config.toml
n_layer = 9
d_model = 256
n_head = 2
n_kv_head = 2
head_dim = 128
d_mlp = 768
vocab_size = 2048
activation = "gelu"
norm = "layernorm"
norm_place = "pre"
norm_eps = 1e-05
positions = "alibi"
qk_norm = false
attn_scale = 0.0884
bias = "all"
tie_embeddings = true
parallel_block = false
init = "normal"
init_std_qkv = 0.0312
init_std_o = 0.0312
init_std_up = 0.0312
init_std_down = 0.0312
optimizer = "adam_atan2"
lr = 0.00142
lr_mult_qkv = 0.5
lr_mult_up = 0.991
beta1 = 0.95
beta2 = 0.98
lr_head = 0.0072
warmup_steps = 257
schedule = "wsd"
decay_fraction = 0.774
decay_shape = "cos"
final_lr_fraction = 0.1
batch_tokens = 32768
seq_len = 1024
doc_mask = true
train_tokens = 289900000
steps = 8848
dataset = "wikipedia_en"
MLP neurons of a small language model. Each row is named by its layer, matrix (down: output weights) and neuron, and shows model dimensions 0-127. Each number is 500 + 40 x the weight over its row's rms, rounded and kept within 0 to 999. Numbers have three digits each.
A block is one neuron, or neurons of one layer that tend to fire together. After each block is what it responds to, as a language model described it from the Wikipedia text at the highest values.

L3.down9:536514520511509511438450513456520549511522499505536426437518509502499567440452430554423482522570466466476562460523488527544509528542553523525508493459450521447527554513489494509480472511415516532487426456500592512547467445517494504460472435493469557532527532553556432523500517526501520481527550532406512539432476559505552492441497496513536488537466556502474519527551543473516499481492
L3.down335:490481520537443528508528517496516525467522517519499455507517490576472539466491434506556468507516483490507478488488519538578493449504396577583487461396510519519488486517476509504444509533440543404521460475486454500500491504529486470581497525524453460538465510525551519554536488513488484527473452562550538589481518482501468503450541544577461431472497534473519494526613518494459473473472
L3.down373:542506542558484509545452486487563509455558527457509482462459526521485514526546447560503548559553486490501459494438456529503573487447453501579474497487416504491516487496528469418546586542476568441475431424506541548459510523466447481557461427503550536413445523488461496513458488503484474468511548451465531526478511523438501435404529514471515569456523521493530482509561489451526564448494
L3.down721:563478555570478511502446489519522509462541509503504485531508467551551478471499486551436578517566426471519476471523472475587492543496382554473473485407516581517520458556456471531467565525444541525470513444483513467524482543548454584557513487589446560436464538507530578452553537509507478518507418500520524587537533461506503583541510474504505414509519547467536463529541494478452480463498
Compound-joining hyphens

L4.down665:475527464467532488542515494491478508362485489531498508436532488511506549536547546501545546493530499476539435471489467499451496531474491458461546506473440519475414459478476482427427556492509395574547562561450453557478431444509489490483441486549439559525467528488495531545538509493458556490494520489477497484489544520507507516497511508478471460577510510527474505502496442529552607532495
Word fragments and table cells

L3.down13:454498572525553462539485520492501457427426551468462530446549594504504478501550448479539526457541456537636518451496457524501503492540512492450527529607564561469496482493508543519466528507550491488477512502522455464493494568467459430508476485473587571580449564463497477506538478444500543471506410515504478501485503509471554538529493478457508556546554502444451529488503518505466505521469
L3.down441:489502462473487488477512509537450494549498499483510435504454482487523462427507607546543549571505531545475512592478438529489458527530544504490525502525499502477498504463508514526523537496500495397479541529514447489520472513454566518488504492474536491509471465503470453555442510446493473405544494469451450463525473501502514510596537541429454558486529467558535481478439548510529423515564
L3.down621:522447428523522449576451481500466440488503486434513489508477544452479538466603498537531407537528516506558427475512562469481535462528462547462526557486502498516526476516476435480470487509481509483536458529540522542437457457480518543476511477510470470499508555471564467472494467550448524481483467450516554504506490461546454517526479473492495495462420514479480495491489442489458440471522
L3.down723:468540467492519506465502543480558523462513534450484504555493579487497541381426542499544498545474494578550563529500478431467462531502587518506511544546531564487520540472521519521486464498574457496464456530475486535484508552411486430428499533449529466450478525503498461482507536502471480412501468544488517434510446485508593496560506550440508576461551479494554457497452539492506437477502
Acronym letters after the first

L5.down8:439501450531498450375471499545465498521517523459522456474416474468540462466418473482529477475531536575519433412580497509462543474516556538491548476453479534563479515546508521549538480474500522493533499533440520378527550493525531494489515439525554459593474499464538540527486472553530535520519502522507501475517512549501463472523460466475499461498596444521445490489500476486569471458468
L5.down31:517490471507454501469517508465477510524457517490539490502495507515473536506542497499531421434505459493531537494476508491418513535477402527610549469492511510565485543450519501459461500456506542498566465527452508463502464569488557476569527542505543445477441507411394556511595476452473536468590531473469581483511607512465553463523484516552417462446547494484516496565523499492503449496499
L5.down43:525482481513488474389492387573509578454489462497544581497545504463493561507575460427599476506458466428503540519498442534477574526528452553504441454508462454471524499597528476442516452468465500537487513474524495478508483519525480548504545514539501453449408495467488524488450478489466534498515504460552466470500469499457549508499475585519544447477499531474548556577545441476514592480554
L5.down70:528447533495514476547511501491485499512582478498585499474574437524483514534540440545434552515457498584445464489439438515460474480530497573490481547455482531514455506534520460473480496521504503503513542535445428462566534555499440465549534463558593574512516562481475514530519493509462471475512455466432533556473610490496551441507513476496555455451523488461547522453550453535487436458506
L5.down142:501501507494489508593521486538471437481475527503463549486548464520525552560492418534524503468476540530457493440460446470452492534461470541450508570597534475533523558417424505543454514545533559511523457503486468513521476499570529580529491486454410544450546533536423463504424569481530462520487519501424540515482545522544459508455515454523468490435568518558458510484522518476519456547489
L5.down234:425429544446499557488482472542528481507492482598479492476502532428495532509509526517513484570504434524530484541517453574546436475440469512486514526527463552518479445475533493457502569528464599563507470494553514554466430539468502525465469539559473455504499465523534501482551428454519481497470458562553554567466564482443550555414451496521483443515453597475541467533486435491453523472447
L5.down250:524408513538506497447484491500436520503509529481464465430526470540433471458552534524510544536515550492555516562508542512531510517462469470486620586483553521519531455490491462446513450490518528554523527485502523502536491467557517512435458527522531524526503450498443488475500518519512535469510535552540475491464489415474539525471569487510452537405486594430447495472487518504415528495522
L5.down276:542573502494521497522507503454516492522515421468520498434546474524539547488533520499514526526429452489520527533398475505482434509510620561480477509502500488475475524525550438523538526491548502512552555472555511440489529510518592467433483566433459466532530459447468459494565572459577485528458465472526474439470490530547549455558478509511507567479442538508539500447509517563492480501469
L5.down312:553511520449514460497444477527432470534533562510498443560473500483544500492513476480556448501461437511536533499457528517477432568491459546498490462531499500538406522531499450531435605506507472547524485520481488467541506526558547468516450562471513533486498593452465450497499461567506508484434491535431500541450523480510475460548483508487501478439532411482478540548503576521493492548526
L5.down349:529505591506462484507474502461479561520537551587472474512563553509500503505533426575436501501513457559398447515553500535528485510443527546438506483493531538544498484482482435529545489487530523458438535516469437488556410566454501504579521595518497547502422547523462551435545526470422504511546572497469498491506611442500430452505485539431481522459485539495476512506528477490443447506515
L5.down359:455512542519543481490546502422515575535505484524445527533525476510513487496491502514481507605504508491539517484462564515494482485417677575417454519557493525478542477440547446490456465506467472458508558454492542454504473504536498498473481521464505523542505457450540504485564495484502515509471449537516524533487563434501477476481468484566507519532459484507492504445515474454511431523492
L5.down479:500473573459391503453478460564556536447462578442473470545488495449457469536478499525540444512543421490566550488512523473532523574559526541478526534481464460440501523494476507481394518534529511531461541457506518532541434474472499503461449499458436483502476508561544502483505491550469460484460586503520499628525448430434502490552464506478483415537557475504525458494553542497521490428571
L5.down532:549474543617493513467461529486479454521505493458393519529504441490501456468474520533463495547480485537461510496537457561510397494498543493552489541518517555538550461472478450585512535508487436377465501529528509459451464532460457482419507554466493530503481471487565531540562408512517578499425556491478508460499490500487433480514511528503473539547506513512541503510520557486475422444513
L5.down655:539509470475518574596489437483464491440493482481527521573539502528553568497476496527474514522414452450442514512554487554571467523466529538555466545502487479442475521528469478542475485478490551476459546530527460503483457483549562523491473533541458501485519508483541451545521465464559498534472515499455549468545519491565517438505529478459498437446458531566518512538480410457472513570555
L5.down728:493530532431468550538483430492457478527508481438472473489530555478512471490571470491530435480511441555477527537434520497557451564466468509456411532478475503470489592495556520480517477531515492569528505468558481501519519513559435522497474535475496510504432408503467481483471550581473537511462550503462537521468551537533535538439512595538471551453545534466521557503536495452504530410511
L5.down751:579571546485549482464463473456584498557476502574483528475589433509477537379465566462442506525577494591515465510493544501429524532532489498483516475517520506403466552487419492574479549513504485426494557534512506484534423465550474413492471521563561536467537533524482458511483518489399482437566539518494585505497480525521506532503467523501506525470482496528525455532562522483472431507471
Word-initial "as"/"al" pieces

L5.down32:482547468585478525516568498479457510573530578502478449485515539459579484491514470520502504517531449477464511538546537564484535520473411492426495418501495518484372512489473494492501563538451505462495479529530477527469529497466528434513435430521511459532534507486535475550567500527503515579458505509483522543525483472506460503464528473433461433548516546492570411446578482554493554487537
L5.down127:484503529466466521532440443492521496504493428535545583438516496600492469493475447475462498512503529507530433517503496524526404498528577453510450539544491525519479445492470466538527508473421467554480469526503475562513541460521533500560506474486509495501524537520504514508525465494495507557530547435492458518444507542501511545435547560542489441525477599502503461456503499450510434520540
L5.down192:571462447541425543444491561536551479529480462470604527522498508505475449546463529517491471580483533441547482378487468444536518482520534517490448511465472506509540475496506491469501455478463451483556472545547509513455496462556510545517419558449417525470543481548523539491409514434521520427512480503532508520517482446443538522570487555479536500440472582451481457484494529503507408437507
L5.down221:476518543505512525447412528504464459512459506539487484508536473448471527428466574462537484561529496574508521510484587502484519537510492551475544541450492509552484448447515572423552479521556462481454484501515488508492457421548454449501491511490511483505443581470512481394496487455553546518468552496455454543501410489562537563506588513454505428602531476558517531453516480532516519588530
L5.down281:535485567515504459539518548547547410512450446518485437511561440514491436450514506445465452466514552475450498462438527504511554509535449500514489429517471477570511520512453511480579565453517446510486545463507489460429506439485496481506544551515531543566474475580534547442439448496485516515497458498525545482446515503455455443521495432467404475552537553475545536496534542501410536563588
L5.down295:559427526448550534507465527510564506513457508443562424493397550451490540456495530505466536544548433428521502508511489521552459496442478580421481465467497551529507507557515587541575479475499518505528523528502518411510484600490441437547448474508567493433440552470504555481504456497471500517466458516486543484478508585450533515535476565511573570441483469506510518492544543532473455500513
L5.down326:522497599493527505512570514530508535499548592512575487447438562502482490495525446516556554452522421469555508494454478447511449513385487523527474471495482539471470503516476464459519475549533571471536430486513525532546541524484517458505443526538551351428474531510508486540501512486481501526494494543443516495510536543516458492493518528505579581437555482539557458441536543537502475521522
L5.down413:522483485520528519464543493434468563503570445432483475490500434470561511514560490543531509541504490453546510541530478448443498533470584476522532522444572520528450441505494505464544531496554504535497454446466414414515541499553424498442498497455425553534500477463494519458515584520552563556425548580565530505471588476497494469403445437484528576511495505537497434540557512557511513510449
L5.down438:456457526518465520506451390472460443533479503431482499503431478474437482472416545488539534524536504584502446498488490445525553550435494488484496429553533507576482540463535639536478453488476467525519558525508433531556450587529488493449488528461486475561496632517469613450524521476446504475508487514561471523470469507492559502561481475463477493440481494502505427513528463516507506571556
L5.down478:476403466478539537494505517504530510499480518401443555489547556479443435597484398473472524502568489472403504548495531519498494549554612464491454470532510550526480589500499504475496515516534510542501490459523459483493494471514551510507452490507489537499563516521566539548499485507467473503462496525475502438495504565427432561485460519462412414496519523570515444493563504497421484607487
L5.down592:552542388487525497567457473490557579429503495496525503498528480506526491583452535581436503597446505469477479540495539477514447491452674512508501514541556513524556503554496572472529489493518523530485436470557502461463489566509492531507527569517534541445487530536477475467494528487500522536498419495518562471470410536515493497532570523495508566527500568493473499474450493453456437485492
L5.down679:525469499536504544501493479481476534462485500522477531517500528457534520515493448485534532527467476447524529516517536484468507568486675534442497446508524552544489509461440459521477596456574459528477504533461508531441541478529501518347487477481543589404502408517553424476534468525536548472406525525507503505543539465535454487518457495521491555536466468480541547464500525513489512521528
L5.down698:484510486519494555520466541501505490565589594486418522529491488509415543494499506511530485532455584519504519512561544475555469534458478531486518559471457503508560492449479442418507522498473511512502493547452571503479519541541540497561486475524454454535501506525511479511583504533438442565502471482493445494385523522508500483450495530456498557507534545502466524483552509425492462550500
L5.down703:498473487518506458522579547496441449485516467450502553523530504473539531453458491488472547549520482479521533507491502476520580478478511535421522496549488574455555484477578464492497521508517517483483551531431516419535480494490556443550439496472466479474476516460521549528494526459417491507487495534510521455472447506446562476524477532572458469517451493447454509519428448536523432401449
L5.down738:500521466525450603503537634489520483535490475456423491523575513532556489503491480516569548536503513440524496470492484518570552542463489558428422517553497530495477423508467425443461515538540493510557502511525455490510515529452521533603500589528574537526571542468460509461486458563475477461441503527472477530393481456477461528472476439537447499555555483420532461532482504487453450537526
L5.down763:534498473520517512485472476537511432486478457525598515484511505521571544482509484535491520489436485503507532528495499518500502487491420457473486512461486557514505484494441476470475470488481552571469425487432472556432531490457418530432443486491407557497513546511499498452546516476497598506496480560484500538504511473510443533541462430541512469524549497540581455576429557482512464586539
Compound word hyphens

L5.down39:457431517504533490481493503546483529492407519477426526475522517479512465482537485533530517505521519498498500529458508493492526489489490531558492402494473487436511538530419517468444472394469480483515548465492481530489480487552482552542543562510478506498470448541494489503514516495531518545535466564494574492489465578476493527470538446497501468527565522431474487548563457521485443453503
L5.down65:494538519540520458502483497401518528480553469538510465450478571502511592472509479467577544546539427472512443476620533487554494503461431422500431519471507527487551513460485521478568519533606486465476518465512507562484440489498490467485585522525501487539483432462475451481564519565541547542511477498526465496438526512534497518539433566541447555511523487480496603433479513596511563542494
L5.down67:475556411570535473566439406409470537513551480491502527470445448449522470599526512469584486485479497477490449510549592503425518523486481543526483512510485520483550482498537532487451495486544492513512519491488482495537483465459516468423521507540462531533519477499552460475486602559531498593516524515506466431452589456532578417491461465543491534569506588531512481537518507460456479518519
L5.down78:477467508480505459555546499473422576478558463572465525432478424544517516538498543527501513539456489423481517516552546510536480521526551432493473556443517534475504502461466518467551489435494492491491462506502518516454537487547540537460553541453462562499543469522529491454467537476528478549471490523516497494494499466529491456526481466522482595486485502457439460467535539392494469488485
L5.down161:507527472484593478496493438520477472523515496512460474518468411514490503519556526461522565490473459521506470456482499543442559507514465518489505476420450472488506480569520442535484468520578530482453531505510496533468474452492560537559543546462487507452529453592485546512460551428503486543479550462537501469515512528555441535484452439527565539547471484571495535498491486473463516584550
L5.down171:510506578522582531491474487558466530452525476505529504451508523404419493503535434491509557527533557456496466499467473539540463588514369557531525535460550511543537525495474501482443499499470555488459476468471557482447500431482550497535494406423452482423510490536546489476477448531540534497524563557453575479536536482430539516561462506456483484532537449506552529453535503533479512609502
L5.down174:500491506475490456523481517526496522489482527496488483467449511545495440543506462530489483481481524556491473568459426479532444479553449491486518479423563465565528484452491517499456506533551499566515456438492548543456497506495500478505532482432531448524494518512519489514544511516496561508471500543525467478485443480558494522553549540412483508598523489536446518478404465508519500598481
L5.down233:565495558495489555514514471493429450544436536470434507514556456528506485603449558596468530524510491470558514487434479471485595546517441539509513493477475573452523454481503492527500556480476476460507537568458432532511424551472473541519506451559494404480433518445482526583485535508482517462521519561484452477509480515506536438490496478531471453500466493472468454454433478470443481478491
L5.down246:494514480448481555452452501548495554506456492505469480494531428559488490550476476501523432455551527445505553547527451641491458441491479470461505513408478496529514424527472476463534432432479465505508435496428556493476519459483483537544501509533480505476523518459519527470439533571531495489563556471425589532486438516523478520527539478522521523565485517519458543527535479540530488474594
L5.down454:557537507485485489446469507533542528530506422466528542443472472510472464453494454474424544570482476467460523440493547471487513541495445425540488505484552436511570566479430515493494574518483469483551450529477483507491527420498530551525503496482474460419494486501528496538492521548501519542558477563483501572438552513479554454546476472531520542466561479485436486423524536484532443450550
L5.down480:583507497545501505530474526466492480490523540568450569548493446559555533498396479619494496510449499466445505530531524418483472467470467537501510480550514518540504520483522501474442495539527510443424431483492520520436501428542508525441528492484487524528505519521521522481547547489490461474520555499538492557536499532565549564565531503484549535445489529486471554491570502422430452463508
L5.down534:468453528557585479491481493494507509526605513491501489513473468505459542529523458529511458561503351512529553474475441522573544413517488598565529447562515531395401503481586482569459524507517536499489502537489555464509496499529424463534484433517513451510469449487479553510494488443514530489479480592547469450522560497479559447548472501502494470557566460475557530540449490443507587488540
L5.down553:445544502518479544486442513447498548487505483473472459507508548605557541451506466481551484497475471460572530541565510549485529498471482464509453468567457474537531466452508556502519505507620558541459575491430524502521495517490534460507488484490543568511526443535515480471530551495468479492509552479481464507474523480510549548541500462477551482456451491485455453497542442542451566530467
L5.down627:536561504479454485544454450525483515452457555509496410556542473516482523415469563496496479486457413444475543558487569528568441489526400552462538428541445469498368532509492534586486463469434489496532443535514484494528534494488492613605491493598572506513484538487509512474579536522526542468531455530529553462501577491523482460539472481493488502476512487512443491514488516521483479516502
L5.down645:480496524460566528455533519477522489559467509523440516537551483577586491539493512523514499499489549574481514477467503491583481529511587506454570472495421529452442454517510520421514510452443497518497552557497508490514530408411476521498596464442494468471522508535504493519456491535474612444482518479498520491519521519501524535455498524446588454506556476463530472514518494439471471481470
L5.down731:557584467552498501457535528419527414528496458427526575505450463496536522541512542489524528567529514526472464468514534632512526533570514522486519510521450489554458547485437530550496565575540490453482518498518505508531534442532492490538458476542472538500498542503543469448504520525475505514446374527477548473549486566516523601536445492454517515444467457507451428447526532447594510490532
Table header line ends

L3.down38:527509470515480541512527543523487521513508503480447520510500504472476502413460503465494501421513527526478529539485493458495491490477504514593492477508504436479491529503481530482468454449514505525547464460483546579465487448525467478618542506567458453511546514482547396444522504558509515498496487520443567503429547516494477513497480478451446476481608455507529506471482452479553489502512
L3.down157:500470489539477562461486500500472474509521496463445460548513507524539536466526538555477494480604460534509500570460484499491478504539489481523442462496502501524542549452368447535415503452478543512540492504466503533499519486496473516572452424592405497510509482515524449504515499527525450490541495504488539432523489513413477565553471412501487493431601479498547492480466515466562498484468
L3.down649:461447476445471513495527462482492444498518479504419466498500514502551477517511530489503487449554569512502546449504449429487468580520450461453550477519499513554530562484424514569478528500494581509556490526490463519459572527480545491606439487570458524531566477494506450506506504508499518469549474571506549469485482509411499527516452517537472469474550496472558475472461520514468481482504
L3.down761:524492457479504480446483536528535489459522478536478535515501490481514534469495479503489504434481501457475504507542514447451485454454502461510463488482505463478504509501483441541527475477507501519457472472505496500467514472585519478667551498558442465471541526493473517492483565506474471452496516530490573437523450503488495554517531524573535551524505426520513540509478534527519518531530
Line break ending paragraph

L3.down36:463459505475438531466486516467543518455482496523534537504530514433513467529455499509469495491561500502462518515494459461537470517534541451529464510513423489517479466515416492577478518507437522470459547510551491465523477472589455493717541453487406547492529545495505561496504581534508443501467521530488497515535533496519528565436458525503530510469512475500482484494514525459516492501481
L3.down364:459528510569504483424447525510526524522446514434470559482527491469524583535446441579465558467479476487498461513440535479479482507533547529491489535503539511540554505551477445504554511495485487479468524457473474457447442445507524442566521533453484495393557529499466481487511561542531540482466428524455466543524562482563465591444434535523470459498513503490454422536588550504493507502511
L3.down538:452544487544517515513461507507459565535542478496461535456478554543495534515534439567480577478480485481568496527449538523445451556485512506550479533452545447570519515480511584562480607521547512563483540486512491526497456549482592586495505494503464563504555502460508457485419490554535446541534482480444459443518461550445511520482484493489488444464516451582500511491438547500530565499524
L3.down652:485552482447531510539568515466477501504492495493444547397558460572556480505464465517500527501493494511502485540538530496555462491393582492440525569512429549442507438502459489496531575509458460563537548470575414472545502506441499496445437442483532489530567426461438488501506478445506536510448503507474463541518522557447534487462535454546478551448499439460481498507479521467565512511497
Predicate-noun determiners

L5.down13:455543441516524534474535562530466522549505503506588476508526527497559480587479461537464527485542505453468468520509573485522555425547517513560531516523533555465517526498525509487526513527559471470526427518481467499434474547551520519511478442539534503424500463505510542410487505469528536521450527488575527492403529417585481485445489564516515429449508508525545458493514505484474471480505
L5.down96:530566474480558497501469436557480537464517545497554502491480476527591501547477564526486445549508472449485487503541459521515487516560461508470567504470497480578450483513474560528505492524473476436469524475410525561464477531467490453578521508513469561519555513476468522483525444542463424492496527444528497502520514492481492466480443453565458492515491505461474529523402490530408465551555
L5.down98:544511504542438517436573565409489513419559566512493554482522505511472522398417513559500425532500522530546502556550511449509487496535549483449575537511460519459455456548486469512450487528472475491478512495494556477540471486465507552509475545533499497520525512507476529451474496496464537478483516473502485536452492432512517546485498482458485511514500458536474458453444435508508461479508
L5.down223:473512561474480543464500557473468482529529513483494438496526486537503455554545486514521499506574509490506494551527526550554522596463460535535523455492451475424525532468480527442521555558512506489542502556515538616503536442500536517425512526570538365449495461498512480532460514446543480488450529423465548394480535483545461576544510475479518484548475554543499528480457522436495422491577
L5.down224:557539456533511509505460454414547559514533575505499500513542523496521498495526563474487445564494511494499492526510495493517496473558474479504547442500477472455518517500438538447466558505531502478493553504522450537479541465574518517488484550485516467544522559491511562567495390474480538531429492493520467510462528459505477524593368521471492514553537546477443413476513538567502518440479
L5.down290:395447446510483507557461488477474472460557470473479505527463555517505532468525429494564531532467459508480557495520562509521491468426547481456440468498518463481575502479540464499524503491535505541464476515517595528503472452594543508488448512537519583470510452491549559513418551459483514497501606518475476438514521499538424518598444488445532577512497443504481492546586467564436540457505
L5.down305:492460553575437480443504477517509489499447442478490459477457566554449420506502510486547484534492499560509458480504520494518554537517522506495407449503446488513452521447469404428525499533534496521467507550586486502487485516504486559464513415507479527477507412498540496566514446500417496414462577498471462417540531470472551531479506496488476495516544510520514512518559495502544479553482
L5.down316:511474450549526475494511469518536478500475434535554467497452587474453459524481472471545487459564458476410535592574525509531555473459513476543473437458493471495519424419485529527478510472497441561534510540508511480494545498533515480519513494518438485454578490526511483476480528543528485505391497450511459489434512557545455482513609479507492481511492485486554512593573533522513554531579
L5.down328:523492538551554410527501576451518512516539452508493517522463533551498498499480463502539567513495507388489442487526510480622501479406542494493432538507421578465504427529519512431502535479476475518540526528521521547518468510459480444546458508525475469489599496467440488525550488457457483426481508410445473550469496486505471505474400527499546488473550549538491424452495441506472472441548
L5.down333:496471527541527552511450515489492522473463461495549546595482471543506474490518554512576535485476515414401480543506485508551461506446533532503479520527489541494500554513502486546506521522547499488525545468526509505449513477495580482507493498464497484523495494436417463442493417578525382539417487498513425467515523490561515493472513526550492494556503472561470431555503508511473503558429
L5.down426:468489477487505474523474488490547482472570513460526522472483505499498498483545561474541439451519484514485510582463523544503585555462347526507532488548556466508508523497459536536520540485444497480448531575480468540487558452488451492525496524542564468468508446472497527454480498497465511466508463566481486566501561535518504448517534528538459533463527486465530496472547490483495465418538
L5.down427:559451455523509484528470524520505510572551537537356471507471506559475478502487534394526490591431472502526470506525525518428563438418415536521454511484484522488561441542498527527530458491491430472555537504467511549468537531489496425541505528595541493542524490489458510523489523460468507554492521457502474524514470516521500509465496512559479445507489498579474531547470471500443509511529
L5.down528:506510529441483454425443551488532589476553560492508484509495480519455493471543524487580518510474563486484491476452498435459521498498516546499577532455538436482512566421445452441536484518500510466486500534466515579505450470501536515466488541436530471524456460470491474503488516486455506459458610575497561506458477469480490487565510531475430461458532419532507511524468506546453446598546
L5.down577:507547545522531440456467516432506465507512480492495451507490601429498510487590506475511452549467588484465444502425509505527571530487561497516515458480482549559573488446524481485581503523462415469526503512498551478477533494438507474449507504482474515546451452492479535475564479509471500432475477545490502545460528558474493495589462503464543514515445510490526513446473530458535589515565
L5.down656:484515513527450520415482514544470540455502508556508479490443492476507557525499451529516487530402449491467458472574476457561511484521507503472460425480511458484517511462450486497548571506527509517492389503533508506487531470530516501441499492463471531466481407441489399416556576518547521469456560515500517456471480530523551486475489462539500532549447417461533491549493551505524518568507
L5.down664:422438551428560440524547461540520500558456460405499502549397505478511534531487521473485528473485520514452489521493511519499454491519557542489533518420452466434517510456565530564522498417518486506549431478489427536478493479489527477480525426522509461427562582549542538567526521538460468514465493565517501509483453512575490548477503437444554469427506483526485496448485552424539456423527
Acronym final letters

L4.down239:535378539489502554488488526491511420460501500475525462470495504530523484523494502555451503553443424515489513537464434423510486573481486493509545504493544532479490511590495508451530503515513507506449432473494554528493506476591496513545424517511471598465475527542541541430469570507508523451525499529553557448447472532488478540507486482544497465520511442541479436364519538506478502468440
Final piece of names

L4.down569:535487531493563521472506556430498547487537466514475463458505522466521507463466446491516485428444514532501476493512463489487461589516545506550512463526496504517522482498522488506472500618507470465490449540501466524445525504484434499409477545517482548519496551507565452507493518534447519515488445515475505537483537514452533504537561515548504613525543416486550561480447543466501519503559
Sentence and heading terminators

L4.down334:456557503490579475497530556496454455449474533500548498486522512423438508470559551530484492615522497450562468482508459497538472516442436505483462469504449572470444500542526504521438504488548492493495392540560562509509547477481489491473512527445565546442528505512528504492458516488549449509510465448478582538460494489462449521524490475443533530515502484458529397488505473505508547521424
Short "as/an/en/ma" pieces